{"d_model": 256, "vocab_size": 11218, "bias": "none", "parallel_block": false, "init": "uniform", "init_std_o": 0.00859, "init_std_up": 0.0403, "optimizer": "muon", "decay_fraction": 0.638, "seq_len": 1024, "doc_mask": true, "train_tokens": 513000000, "dataset": "wikipedia_en"}
MLP neurons of a small language model. Each row is named by its layer, matrix (gate and up: input weights) and neuron, and shows model dimensions 128-255. Each number is 128 + 24 x the weight over its row's rms, rounded and kept within 0 to 255. Numbers have three digits each. A neuron's up and down rows have the sign that makes its largest values positive.
A block is one neuron, or neurons of one layer that tend to fire together. After each block is what it responds to, as a language model described it from the Wikipedia text at the highest values.

L8.gate83:133139111072122140096154096098139120157124137101173157137095123139139152113109069080142144122138098148124122111101097156141147112137148118159143130166144095128139157126124125116147181112113122083107126128125180121145154087086101126113135147135151141114130148142142131123162108124135132134119122090139115129117119140171081144109112106120122126066105166129110146133136107164119164094158
L8.up83:130141116104177118117132139064136142165143157148122146115100089144131155164143104086140124152107101133071125084082109182144133135145165122122119178133124158152150133166113150117132147114117125118120146128140151130151085182134124104092118130121164127135124117106098092141141128136157144124127161140196142105120111138147121131118130127096163139080104174133112110117122114110109143115171
L8.gate100:108134106129107119164132160121150152120149138145192137109155122076144154177093144142148131140105175161110125197118127113090103124107113140150103129131075148147117142115167136125147143113136135148078122103130171132154098103118171096140137173143145154124124102107134131169132126125108130138122097107124186158150107170129152136101080078144152116144133137128100112109100158106119181163130
L8.up100:121103136133178140143150157116154129154110110137159143161101095164098163134133118102153113133146172133125143116140130138083133073152093115125142123142134127105123143106124093086156157109107103145128162085155145090163173144071143149124150130104149175133110102134094102134132155109111101155099130120100140085124115146115169127122177133146149167124074100108105141113121163102141160144138
L8.gate284:139113126063091104184135134119111109098136148135123115168141118118127160129117123128114149102132142104101137175054129141121108120111128079127151128102118121129124137132093085128154169139080155096101156141151162089114126113147137143110116147115119149136139161074135151155134121111103153136101117111156136138174114140156125118110109123121082093111140075123157117146134139163156119151158
L8.up284:169149160078119099103099138153167179159172189097151092109089125131131140169087161098161081126159129165150140158131143098149145135123130115134099140187088081145121142097152112110143136141135146116142108137128127125114140109128164091138121134126102149141127131152097137128122104124161097142118174106131132145140133150093152164127120153159167125116097147102136133097107112129140158102120
L8.gate439:113101076121121111132087137108108142147140143108112161121129135117109124137168088127145070122138143115090077134133123130118104094117161161137104108131145149119111101094149070133114159139132150117088143133136161107151123102129173160135121109126142136149098061142121124144106105134137101122141173105146142085167127127148111122129137117107114118125117151087141123178137116101122081114152
L8.up439:111109101084105142100130188136125130106134124128117139108122110145110141143099142115114095132142106086114108145143133165124098167115132130108133131115145122109116173135151102102123151133115151136086148138162115149148103128109136145168126152154155148143124100120157108143074166109143112132129134109113121102126146160111133098113176107149115076140152169116169155180125114133110085107109
L8.gate489:143107129126144088152128112146127141161109120143149126118107101109112116126106162105142122152119135120115102139151131139112119144134115142120119140100118096120116126144143123076105157103142125114117164096150181179129137119125158123146115108099144165097166110129135125125183171124138146132158138122111122128137150133151127191129130081110120141163083143178115123128161124116131152128115
L8.up489:111132114146119123082102172132125094121134117164140131124133069151126130164124107142136169168108181149062126157097106158121149150099182088127124132148143146132133094123169132095147130146149097129145127101132139124118131122126107120151100127126109161121075106144092159144114144134114147070126060144125162133124120141164094135101136116166095140081143159133164116120126126155165175164133
L8.gate636:133142135134150123109127123129145133115113152119136122128128099099151140165124113118099111147142155108102176121096141150124113192111098114093140123115160122125101126156064154143113121136124147158114116140128075126098125120140143153129109099111124124152102114120105150109087154113108151132153103154149054117124163178152117086103147096123103049121176147114152111134142103140115080104113
L8.up636:109170069101099132113119133136130144128098144126106111121146130090115116094107140125155150074143161108110127136158131154064149144118147121129133162169127168131119120095127153166126124110122131119165133100109154141120138182127135098102121145149137121090136136118113093115157122117151096130138107135098106129113104143105118149144144113171108107155084091101163093127138153148172114107130
L8.gate642:099124162118116118139126119083106183127113140127091102128116142129134071164121149096102089119100153117149112132104156166130154168136137169114135163165118149112094078102137165114139137047123130075092119154122141121180140107130132125104097124116145100128155149080128108156141153106163152083171106156115121128099174114124086119148130141139153097088126115136093125125149083158140102143128
L8.up642:120088133129119117196139106143116165144090111167150100132117144148114136160157162095111062109140097123134095166142113108131131101097164129159106144144126147101135104121137123146160119105129148114084100162108123110124104108123155129155099136126107122113184143133189077150140124108146147144119137103141121125119153155078154175116098160182151144138091125150124120127099142115101119122138
L8.gate694:145126105139116098150137131140120125137154132113101158157113135108118164163115138103103089109108096185109128125133108173211118146124141118157109160146102137123130135121135115128148112125117065115137093160142137132141121147117078148120098102111133050161125113181086086119123124109158124108140098129129152143114150113120131122174165180170110090137141109123095145117120103119126131134124
L8.up694:113136138118120119080130093105084162170096148166149099125118123145107119160120158124117113101144149117115099125131150129139110138108171099115111067093130130103133116132116145166123127144080096097145121076109108181113123126102095157122140111156135142106120124128144073118162141138141171128142135159099119142140111133101095137108110099188150157147162123119154118165181122104043153151115
Mid-name syllables

L8.gate22:104139113141139116101127107111165182157080125096129116135148094105116160083076153104175141137075171158151099106101113162154133101174106125133092099113112095123149127151142133139145081114112115152130139143103089143134187133129140122119085113110169119138131146133109148107148133136107081130155176121095097146151105139132105141117130097140117144090130085112104159141096130109128118135131
L8.up22:090139130153094132075147096160155113136152087132132160113095117136132126119107099157129104119118165136154142150103149187124143101147133106129120123113134120131110168135094162141127146104084121097165094130109112142098121122152099144133102135132140133117144166145133128155126119120149121095123089137106145141094127088077130134123133151144145099136119107158147124109174087147131122121099
L8.gate175:126170136155153127116110087170135145122088108089108135123131137155150089115124116146136150166173100117114127145114114141162090106122141105131183112109122135098111101168162139094115094140125131137098137096117147123109092138095124130130107103100151142141111100102077147137120154133090119123104149097110129167119163112155094151171149129147161153140163134127122106125113156144146110128133
L8.up175:137214089116089160096092136119126145149108128147108107091104143105158131105137126134106155118174106135141120120098130092176117084146128186084152098141123134128129099105097105130128099123116119135120072114125147131101139155128134116122145140150131100158156134123110116136204160109178137103146132125123149104097106081119140152117148111113055134133140141111112101151114129129147140160138
L8.gate201:131141138085137093103144108105127128112104082125147125155067125116141173151119128095129104107148166189154109129106177118134132088157137103129158111166113152135143193125082144124130122148122129134135072108087130125128148141129082119121148131133156174077144169093140154129135112144113154116064128170141112144139131154107068167115131091138117136109129117139116117081155100107138133115138
L8.up201:095093104135128087101094126118129128166110117139111124124125139093148141127090118105119137135079101165140107128118149097137136097163117095083103107095194141107135191136123086124129163158108089131120140110101107117097089121136101126148133153135125133112130163141107109159114134150150119143149153139105140138160121085136109124144129123115100116055074097089092124160094134136088108133124
L8.gate302:127122111107131145145099145148121101164121120112078141129177138107142117119105120121130130163109116131158147137125162151148122111118101109197158086161103147143112115083106137118123175140093152115160110134084141106125123091154120123094147124106124144126162133098112146151120133110114117142123121094108171184104089126119118092139121125124176139145168119102114110141096078122126110149138
L8.up302:128167183147148130138203102130129104104113102124127116133119111110112091159124112091130048142138119117150133136104155123110141109158114090120093149095128115107084124142143172116113119120115111111099139123078133178127119157129126119136138135125117160137067151117111132065141112140110120144088127152144172146131109116100083116135109129125127150115139143097099122106073146120135164124101
L8.gate378:107118107130137113095112157136134119133115088083118090151109147142140126128075147077135126110120144151112113132146107185131098126109135131109133095096128113074124126090114141125083155120124118157115155132115145137144117133132156107126125143114110158104123138124147110061138151137136105131118157105144146149124084183132166124120102178144149131145164130101159150114103144114103107156095
L8.up378:133130091137123098126108140113099134124105153123084115156108144129170167086109119098131090166107141122141186091094132131194106145151123103152137156155162155126146127119121112154124157100119102139086099132099126109141099139120160135132128121123126156128155117120145151092135157095144146101145135129093151133138148119142140153139135140114121145110120135125159092125106125149142085101123
L8.gate383:135152149137133106085091139135159129140124134094143136120110136133149120086124183120099151125107136122108154124135142173110146149147155102143121120130139166133140137129087161129152119143129057132072121126080110140133106139141132116172118140151098114122097135146116158129194117138072098180109161136133128135152137140086120156096126155126099121128115113158157090108100129130142154126109
L8.up383:122141157126170145099134137153111136149112089111173150129112130114161133088087107148186150156128119137114126169120099141139145147118127122160130119124136118129137143141153148116120099099102133123104111105150118134110176130173167109110108124108099148099133083104132086114157104124127157129157116113140115144102070133107101116105124144152124138127134113081158122121141128140183093147108
L8.gate449:126125157102160120138123113181106146132120104123152141139126118128138132159104129141182094083146109164125071127146113115137104119137121086121108123079144094140160106126125138153122073092174145137136145125110123132072135099123096105125092148130149150145110158077130142133124131095099124193138122164116137136112123141129095136133159136152144185115142153131160154103123146107149110100139
L8.up449:119095113150129144109135100108096128147096145160164106162116143097136106150109125156093149151172113159125124141123062141151078154169147114076123137111117141146115122074080144130148114117110148134153106108112152099113143100127098143096116122090146119148151123078084116090111163110161117108150134121150111169114122119121151104079130141133114136087163165157151128134093151138147158135145
L8.gate601:110133092115134125095123121191173101118157175168168157122069127106090108136113134141147123122130118108109107146118133127154131107201165131092142111109179143106149092127099126131107116094147118141128143107108135154102101114102140110113146131127098128125077135117108162129113116106150148099127138146120153159137105148133133119126146129103105132095156108057177146086144154142159172190120
L8.up601:073164100124185142059122145145171170141176128127130118177125126107149182133135164123145148157117097105127140167105162107117094125185174119123104106126159116098168121130121104127127131108145121147156145120104132114147138137155161057133119099134093153145116172103072095141095126121150112133106154107101126142101108132146161156152131149123132127125151112095136099121113146137151131173059
Passive auxiliary "be" forms

L2.gate225:119102140137138181121109055165117120144134145133136138110126129168113125133140161126138157091120165137102168170147117119104098101149132105165144104117147131149124170129134164123143077125148173140154101132144132148133145155121118127118134128153088136135085162127095144144116133152128162132110127124083143132110179127137129121126089139147135072145151149131142153111094121109194167164152
L2.up225:105099131114160127118160158196110141138160135095150136144101129116100166158144118162106113123128149113096108120121142128160137103060085133143128104129098150111123138093121103112102110105148131112114132118172126119103116127149115153112174147135086122116079137135112121154165180155108141111124138156099124127135122106174097148107098138193121157153202138145161136114127140118140119065110
Approximating and qualifying adverbs

L2.gate383:121108083123153121105118167139156155144129080124130150140128102133136131168096109137077124124112154132148127093154141110113144112113163153147112127148157076121073099084136110124138113133103096114140111118116127103131143132148150119078110125117117169116126135107157121152173178114122141126103185128152142120084134088128104125120154133135181119122157091142088140129160115151133099196161
L2.up383:130121143132140180131127112176125104118115077160157128121087162133122130180121113094136107132098123134098105128134105115138156151132122132140160092153072105112124135106151145136118173121112184132104129129126137167120150155127163125096126129127130120104121107168134106155079095148131116137180097143091108135145112151100166122094147128138141080113089100119142147175120166121159109144092
Word-start fragments, table separators

L6.gate175:134139134074153126122077155128129148147109148128152171155080112114138132176142095101114122172110097136158116152097136132123088124128140130142079149123132152139157110092115143108132130155115096170089123094102134142124127148116154081165093149149148133158135129091127159133125131078117123145176124160095109129095172113147141118122151115112134132135072118095125113142143099094110147139150
L6.up175:127130129165148090122121139099155150151120177117103129167133083135145124169088121113150129146162166119122080112107071145167085156121125138150106120117142133150134150123125113087090126122079105128096132109122118090133130124082180142171108117120172103163128118148121125108144123107141124113188087163114137097094090131139136178122129121135154096148135136110098097127118105131100171137145
L6.gate188:110155122127181105089109143141113131115082117140152138106144147126166124135113121126132151126162100125131098138103146161138144136121124147116133117138143125123116111173149123119153157112141104176124095101094106149148112086134099136163147114115126154113098124142124144174122098110093116121103129104125116130116129186141111115151174104122129130108139095148119128134134124098132124131115
L6.up188:109145132134126127101145083143115104116183148105115125095127084114092099117168089154134131124150151134141128083095097157110096109117105137105114192140101098094146122106155150157130123133140127134119119128114149132157145125171157167137133153129136163126106119130137115127099129139133095141127126143143114118099139098134120102187176177130102125124136157133141137118102101117092134193128
L6.gate193:075104097099113115140116160132093122145151088116122116131148133126155144106121131136132125102139142095123162114125072108141156116165118128111113152141134162141124088111108150150163127090132109098102108122106112130144158154145156124199181097104080154107144126123152101151141177131126135123124151133143121125118147157111142111135119108157097145146092082143086122134130068182129130126106
L6.up193:139123123071083101123135101172116119132100129133138189114159117142110138111120138105113115093123167118126112149131183101122174102133178119152156092117111101160129115131148127091145099146138147102091116157115143120084118121154156140121127129098113104153149168111166081136137134152102124097137120134145146160156121154143083130086109074140160089144097136130127090078085139137117101125132
L6.gate359:126131122124113147134150148117148154097164160149195135117147079085162126127144095075125152136161107134101138082143126090149169112145120106107150127165128135129121154118201177145077131141133102183148135155098177121133131162148156148131153146108125111135146122162143140118103121097109145167130189134161097109117132134127116097137146132156121119145130109148137101157126096140163115111143
L6.up359:165122073080135158138087092133172155138139126098138148113152064132120144140162164118105149141143123096130157179179128149147132087132134114136165098111163155171138150088119104101122174127120088091103114146125132118085152167104168149129134118140158142123125117086097098116120062107111089144160161128145140096147128117107109139177111144133137145108117094160134089127114128139097118112149
L6.gate391:113126100103120060152102164126119133158120125130123130167098134127152127118110108116169098145153118131152119160165157105133120150162123162100131132101150116160115102125117119151143092068126117092092100132141156130139128124150121113088114136138078131132130173154149104138121147102134135124137096167122118122145101165171120126140105102123137090088101089131116167134145124109151130095156
L6.up391:098107144116149140164140110109135162127146130137113113127111145117143134113102136134135097123112096152127137129122064149147156140153126154181159168165105109129157134148118176131145110156114090103160111157126099120124163112155080069126145165106149144144123115146158152139096149093114154087123136099135164132071110144193127143130118122126090114068079122127126147115151111140163106134155
L6.gate539:149147127116150127152170166142082128118135132136149102154126128137124123130136139179132131154131137172123158150120146117093158106138163143105133140130130142154117104153175090118102102159107081132094143135137125147113103158127162101141067142109173114111111108161109106125141073108144133105142125146127080125081141133169160096167108138105138141145118098191125127133081126140116103134136
L6.up539:076152145065128156132146086166158117172132116119091138124150136128181162162132146134081141165123102158118135098182101170118129154127117121133120176126117111151113107096155103164147134107145109111099163146093139112130119088107142106111122147145138180154090180156142123118125088098143158147125086158183125135126155142147119108120103140112143137126093165138151135138135088136141137154164
L6.gate568:136127117105163118068123113161093128168141147106175143136115106163123134139137141120155129113146129105124119136176113137149141190140131113126123153155105109182118160090167121121155136126122089107100114151151135141145123134125157153146121156084119121144144078141124141141114096144146104125147142145133118063134150137143120129131115108107105129099097108126089112139089145177138123078126
L6.up568:108146105107115136101119124168149118170163143139133158177118118122132142159129136096121121148125153147131171137124112135176132139139152120112124125148151138156141134085145123096117164155139146100101095149175135153135123142139179159121165145144105127165132152157120111114139148134157148125155099147164100121115164152132139112137149134097123102106124114149089112118097097160116117091123
L6.gate586:119148151155115084140092107142125112171122121153134123130146070144132115147100149159189138136169113113125126091121133120138133144146132091141151154116106111122112135118131104110153176088115145093085119114100095183179132117105158156133146122109133124154110100135113149135127094162129154166151138155154114128132126161161145133157151160173165101131104145133152123135128138124131126105112
L6.up586:122094155149134121125123148107140131107150117123140116126117137139124110140112156117165110143092160144091139158084066125094107126112092113116116139148100101138123147116155079093146119135123147130169122145145168078136090110098209116108157134104136131097122121116086129141170159118103069127189126157132142136114157120151127134145125152133120114173143095142172130116070145152143131121164
Mid-word pieces of foreign names

L8.gate13:114134090163189133138118142142103095145123113103150170141163121110131150090092081175128109098141161149096137107143130124134114127124112123122158120123113131165151142136142115121142106127149083171149122145161170136155159154168137155104118100125098120141131156115118127160172131107125104120137066113111126135136161136139126106141177133103141096117135128123161112102160118096133149151150
L8.up13:084153123117121135121094082158128130128105133130128132101096152153108091135130114122149110115147121116142133110109052138042143096163112117118116164138149150132110142146112096133144115133129133110111121140105098142110165185149168151136091187133116187102103136105164058156120069101135113133154164113152156146167089103117133101152135129124167125123160137117144142109124092113137143117135
L8.gate21:117140130112129110147136153106142139137129189118149136100131117124125129087120111169111160119129148107142111167123126169135153156081151146124165127156098129137104124137129119118112132133123161142086128101081121063132073118164116145138140160090143167143123110113132156139124126161140103153108137109111141127156149161084076129117184111109154132103151112089135101105141124144069109172104
L8.up21:147187113114100078118124125134143127124132103114152126150106113121116128148115112142154120084105133131132127107153108128069132158113123095164101105142140124122124120110072117126099110113127137142120137119097143146149122107136132145157139140143179135103108105134138124149161128122166104162135124109126140111091156127133112162144140102112173082131139149123151178096161115136146145136146
L8.gate218:124144153115119112116109126103138134136138098132085129099153123130132120120167145118134117130091146142188103092098093104125141145128118134146132114102066127135144085133082103098147128132134115157130147171125145128117145091141131123109126157142156146135101117148079165165145112114138132122141131126149093128154175107122143162116128149128157127137152175116120139122086104125144132156091
L8.up218:156125158095130124162144152134099130143156119106136113093146152172172100157099117134140129147109150155131130147157122127157161113162090101136119140137171124112135088128111138146128088133122130149115153110100110096127163139143148158148127155080149120164153131117080140155149100133191104091139161125135108160132129128144147154107071109129135158106113162092121110114121178126108129163124
L8.gate353:117127095110127106125122175144151120150132150127142147152136119121113142144125154128083144118128127105132115061140121170120149138113163108126090142125143134124117126116116121131148098170132110123135114138106113094109124119111136120117126103148187136152125117166131117157130134088137080083112122126111152149178146134101135143075095147101126133122131125112102098170089176125150130162108
L8.up353:154116097116120140126115138098139175121152145116122132160107093123142120132151120137124129120145138145138154137087082194100119130131140155126136114125145119160091114105090131090128123136154114132127135112117160114118162142162125126085118146179107141127139105124151104139118109130106119103115114136138171101141113171088094152165100179130142143144135167108132150135087132158141143120129
L8.gate462:155142075131119109132169130152130199105123124164126139145149157088123138161129168152139131126113166163123128132135164123125131143122124080144078139127128099130074147173121125111151085154141109156123162139135155140151104132131091146148135107108144128156115113084149134165176137106131090196127143133101119132169173089126132148104129147120118144131131146146134106145114143083145144136134
L8.up462:150128143138153126111128094119177151134132116139094095108162131113153120110143133135112153149102142097133155091190131134110185108127090153097093133141141173123149111131093090141116112150108148097097110157115136151079138109130140160088071190147134138159129168156109126096094139134140090184142104118116127108113120114156094119118093095146152120159132180114139140160138110096084156149125
L8.gate568:131154138143157126180098134117099067123098141098118125130155176178135136124138153121147130083128090138103108126130102113123131184152170110080142130090111079129136105135098139110114112109165114122116136113137125111160127126156143118167115141161113124192112138127145116155130137114144137101120078126124143111113137107158161103140124148124144117122116155088119178158115065166120116115100
L8.up568:116126152113130113117097154114137174124124130137144135150129162139105132108147151152116095125084110134144113140120093148135139123148154132133141114075155114129095112185096111109105141144164128136147113110173136101174120135123159133109122107147101120110127144132130097135152082112109120128139135124136103110168123144125104119122118124128093156167108122167119120127137138068121128128178
L8.gate620:122105133130127056157137160152136129148125121111127146156124147110128103102102157128110159138143080147102143127079075117111141105117120148102178109140101140128120133136140133134125103148163142157156122166133093114094161171101138133152077135147157119124130100136130120125178097150121123161168119109105155148179101132114115107126108073172112121168125104107162111163115139134123130151140
L8.up620:163103154120135155122144144126139162139164107144111097141113099115037132106118103132139128139124122133134168111134181182128125141125118160123114111145127140079151131168114107140101119137136126120124130125102115149140163111125153113135154118157128141129147117090127105129165141147172136140103096126129085096111135155107117119116143120141128196131161138110116121091154124082124127138118
L8.gate641:129159144175161117134149139119109150142080108149136089139140086077135131148152135148072122125118112125155115162124126145127134107159146146098109130083124137163099140131101108114161093112155114151099131143107077130143141179132159136149127126109189084158104108150082120142133111129121102169112134183153135107145151159156124129113138136162132109173120098131110122106156166106152167096115
L8.up641:148129187151113100133124098109152156131126102151126149126118180128127108134103124103091094130081148075115123135122134127154105151160101127143124117138112126094145087178101138113132137113073142129085141112147129131160138116150141136131105151138172100133083147115137148174117114092100141121107110122109125075134131095082113108083067097100139086125138151147145165090133135120123162167160
Table cell separators

L6.gate184:130167086115139189115122194145082120122096126117110153071109113125132138119155119123135144102111175116151145107120166092135122127146138168106168127133110136159139122136104125067138115099119139119047120192186100189163117145121134109137113140136125128149105098148159136169091122117155116163128109137104139128147131120131123117093144125115125107156088073107130112147105175143114125127104
L6.up184:152140104117169132169105165120157146113129139123103134131123136105104114130149116144118139132124110101143122128154108131128128175065127167134096137133152145119106115125117098153146079125103155196115120155174145175148136110124150136094112145148147129155118148131086156121141110125144119159108139168140116158115171156121130115136120112164154150109136115109098144123129104062127132147093
L6.gate297:156097122111117102106130130112119148141132111129160175114111132157123172113163144117104132132073167114159122115100196129114092125135171181088127153129112113137160123116124102147137091144134160165092111146187121109133143141120112129109088096112110165125123125113156130133166151139170124127095098111127132109126159102126129140146134138092127085104100115143159150116142142120128100125114
L6.up297:135157124083130160119150129083153104124184105109161156135180145148130172144142123129159115121094113105145139128131198117132163128119151137069127091124138100142129140101120107153148143161125139103124119143147116114131104131094164151157099072133144116123132128139123144140131115090158094127113126153138072105127127158119138095141108121144162112149111104134115165122088144084145149115094
L6.gate312:144100121121097131160098112143163143118095110070125155116134125136078123099099162118154125157133129142100128097109123162098149105098117115155140128132089162156110112124162112123111134107113146108093118135116124144135092146074141150150072130102159190106099165134100127145136167105075103135153140108093183104074135135175140117126161105110115109111138115154118131150119143124083150119127
L6.up312:098149148166106105125145108123163125132148138096133107102178134145139131134145079138131141127123128142166183121104112152085163137119124108121134127084139147130193122115115121129130095121111136078133102128071104097111144100142104127102121166160147146130126108108159071165111150132142131122146118164085163093145147140105157148121107126148108120081142112131155086155148150082155155118110
L6.gate408:121131113161082164192090126133112153122127117114135174131161116145120124097175127150122112106146146137188129140127112170143103100119119146140157089138163144118136130085141144158121120087170086105112162127143113112162127147109133117165135091097151116130130089180119105126133115127103157086120163118147107130138142160091150120109138092139123107125110129131091141125097118118109083131138
L6.up408:111117089166140090118130117113067107138126139122118132102135128124148095144108142171129092135066131126128093136119115170147149149118127134123127124163138139143149172160171092132154106143105172133127095116134071097143124162130125137153126134151129098135167155192115120140107157103103104108150135112154106127144126145101119130096148100165122120132152146128129104145124107134140143153108
L6.gate416:162147150112101116129130161133140141106114109109160115158164091139125136096119138143120167144159125107080100097107164130082107131100160124131174120189137082136169137107161131144123123103117125109120142114129136177105105165170172103121113127147155101121148142137149128118138149115117092126097158153116145152086120085100137090138133130128121139148096094153147102127155165160110143109117
L6.up416:145138127123137159120128163114167130149146137141122116165138121151115124132133123080114116125076109128121147129107108106142159115174135140088111102106104112118128177138133181129100128148123085127129114108118143144138109172138131136115112146162139143134142114149129203118102118144122170123120125145121115118140128094136118122172117153128128125124119156141101122177100135110107158087164
L6.gate450:137149110108110107150158141113112120158134124177106158128127136101093133151107151147135149092099139104147152119113104132120092129126109152129175160159103122147116107127108135143095127121118140121166108153105136128132140100152121095156113131131123135156140137109146124143082144092101122075158138163114172121080157102099134142097160119114114152161106144130135162134100140160120114135153
L6.up450:159116126132129128148124088162091127131132144133092148124134114109143110168112130105095131138141123115105132179112127128149103141126090171136118131114111150096175083098138163119113126107103129161159187117161128115136118165102103087086142158104098097063153120148157160102116161141134132151124154113110138141131068141094155112107136120077113114128113086138148119148113144152163146170102
L6.gate481:154137119148082159104074144131120126127152111124149117166124155124143090064135119148140139152133129136142118134088134130106134159159125151150136114139129098151144123127110094116112142096129120096137157136128153091107092167134101125155125135111135124162134096118114120154148105140067113130094122139098149137122162117153133107140183057135130124131107166124094118113135169132175118099134
L6.up481:102173146156149078173109156195138126140125162163136105151138100151135176115092143123139148119135118123109153100105142084139090157120093159120146145120146128131145146132120149105143130155091163145148127116128188106134109146107103131113130163172108085159133148148113156132163128169131151143148124096133132129134143117134101136104138138146132089108119118134129110150097118118145105167095
L6.gate533:113112125123094132133102125131100175130112092113152121120124127116161120155060100134131135165125114101134152150133120153148152111115092124122142114150106152143086144127146110114124155116161167141102091188104133147155153126133157105133152130101132158120123134130131085177136193182162139155141123131146107123138104095128088128126121094133128110106073116120135150183161159172131129123116
L6.up533:118144110159133088065122140140144172108150115108139130117157118127132120106070123097099193103111118136121147116099132123098170106155125110173099122121098124139121164125138178121125163105147094150064167182119139158144147163138142123161110141115100131132104163159163125107105125123092119118159132122180123113126119101110120152075120145150135102143104098071138145158150141123154155129141
Table cell separators

L6.gate123:137141114142147148150165109097134128145110129083180090134110140109140144161150140116160117167122074115091113115124145136094111115109164134146140136155148104125117108114142114130162125099123119154104075152137147121094145104142108135116122110162133117150155160142099155109167126138122209140130179127104135129187128118157117121085157141144103123101150122157138134137084125099134121143121
L6.up123:149129154136124102086110134158114129132120126159147136138114162177123139135097127119174134089114114158129103127100116096114117124169119146168106121168137079140103129054105151150175162121114152106109123130130126143121121088168106182119119144085146123106118160132094104130107149124088112089178127112143117097107139125141139123131117137130125128083166098137148110094158141129128107120126
L6.gate242:160129142107138128105122123181119137110128098132145115137144150130134094133102125140127121115133117123127121173180097163122096127131117130143163137112144109094137148156087171151120102108086134116136094083112149117094140117144132136109096112150133124177121153111099105128136143111108137097147101144138127132151133140098114163115087132142090120101090151115134096123078110112117084131108
L6.up242:129184089120140135071115155150121101151138125138124152149118109142105130113114143174133133162125156167095098156140125148130120116157100142105116145101139098167111132100159158135131148117097134144113120093125119156122110139153107085101109126133161107114150120148120110164141146156146143116119164148118127139129153115139102156128132143132119125138116151128146110070113118130135058143122
L6.gate320:149132133111176070132149135146078098138112146109152133153113109132153119143102144081110162113073091161130113138171153126158132146157106085130153125110127119129113068096112102103132136136125109139120096138112121128107179131190138110125152156106122146154142143110087114126140128124142141142133136120099134170131121114090127111147143105134143151106116135135119144123131109102120104097120
L6.up320:152120114131138145134128087098116139141131117114109138094116168108115111147130097138108120182126160081126126108147121124137163132132064182125164066120135096099085121116128106136106172132132182168133079152147146112132113118122128083109099126127107096133101170082101108112144124099085139133133132143099146134166152165143126102125196145098155110147142120144157118112165187173154113133133
L6.gate334:099149137076124116132179104193115138111141149135158152163119124171115156135079117140141133112096131132142133141128157129112109151104084118092130130152133179103151120082062137097180136117108152109108115110130131131118137072131138117147109142095127088145106123127076112117149125114107112117136153131111093107142138091112138114129127072164123111155125091138124119123182130129119129134091
L6.up334:139146108092140170105128097161145135127140095163137133132165137144148140108112151077097152115110113092105159137118142119130108124132155120121116162079108096090113182117071145112147109143081140123144155101114151123116152095163099106149097140079130116126114122133119122081148073116153112111134125113080145132147116104125094104115110133108145095165133090111107112134136130156131160111161
L6.gate401:103119111093141149109104149127104140091105100145138109146134139093119153145112142142116104122159116110126105110133124154147113143097121134120124133126146128163158153104109115110171112104127118126137130117143124145066111145155094129118108208139119149106086127153126152150094129146147092104183107130119112068132146128162140112145140135159133108180145123153116127119135136061142129136145
L6.up401:102098133119087104125152096128097155112172180141107136117120111116128084125165134106138178124153152125098156176128131160125080145117129106117133135112148147105158063111151103127135112164096130121114144134134167124072151130085123098150122127131119126107107122156105156109121086091080099139146141097159143096128149160157122112116116143117146152132157151155116134115156153144094132111152
L6.gate507:115138160117154131151129142148131129114141132153122142117104105154134135095120103137093146169113127128111127129127085126120087115170121130150103128104153139145120119113103122116091122108136151143110133144105118180139149124125125133110125108128164130131131121118092139123159120096120196141123132109102131165122134165145129138096125109159079130160153112135142137087138118129117128115159
L6.up507:139140145148144100105097109173158144119120145137110130098112101132093126108157165166151090125144093104119152131108100157100125158076125156111118112142141122119110063109146150122135116107117120127099118172119125159104093142118145099118108160075119151161069161110112117127171115149109150087114117055066153119131126137132155107142091122124199142132158103127112130158136089142108148074119
L6.gate517:101143119165111160099096144137099157129164153115144162096106121086119142130134070136160135135134122115118130150138097164158095134135105107144123110117127110126112100140125103084127105138091129125119136194111116145121114137089107101154128125169116154116091136117074104160170142138066124103181117125080157120148141127084126116114136134161133089126135107175148101082149098153129151127150
L6.up517:126156152162131091079118098170096102159135140160133112124166172143118116107120125179126176124133150196099102145126148138147137084141145163084149106159096092122106131131077130156170120121149147120112147168134134149132100128126118139124131115121150107143098139143108147063139134087148129145118130072124157157181122133110164144109130167125147118109128118095166097085092130108148161155183
L6.gate688:138158135140088118153101140105116110144121089137142149173109114108130125117105100119162126147107107150115092098099133094142131140126141154114150180143099110105106158083137131122142140103158174127104150158119131133085149111104119144110113150111160132138133110119131117103123098109108169156148150119144133158099161124136144172140137132116170107135137124166143156112124147139145150130144
L6.up688:139119128073134117121140132132117151140133137126117133149144127157125098124099060114146099168170142110114160132087113133135146094076074095155137127121124133186106130144116097184096108128123131145074146134121116177150166095137124154165133159123114150120101120129126167149173142126114138125114087158118108141156095144126182109114147163113092148089110111145144136106113158087134144109134
Adverbs after copula/auxiliary

L2.gate625:095135110174141141125126155096116117113161124131141151103126140179118145137127152098116120096119119122117108106113110134140151147113216132119152167132133113100170094150123113087167113147103131145141137123101141129107128160133108100122148141107118131119185110102118130147149147130173118133123115148163161130111130107122147139093131094143138109142125144145172122146103137134141114127174
L2.up625:140120157085114100159168153133170095107090161125159158083118155151113170143124146146073139114103116133125133113154149129117155155123115142103144149111135107124190145139094112108128139122129173114121134091137134149149109122176110105092140151121116141129159153115058150132108096085106151115137098164144130137136135105126124101104157124097142132102113158143169078119138105164143128120131
South Asian name pieces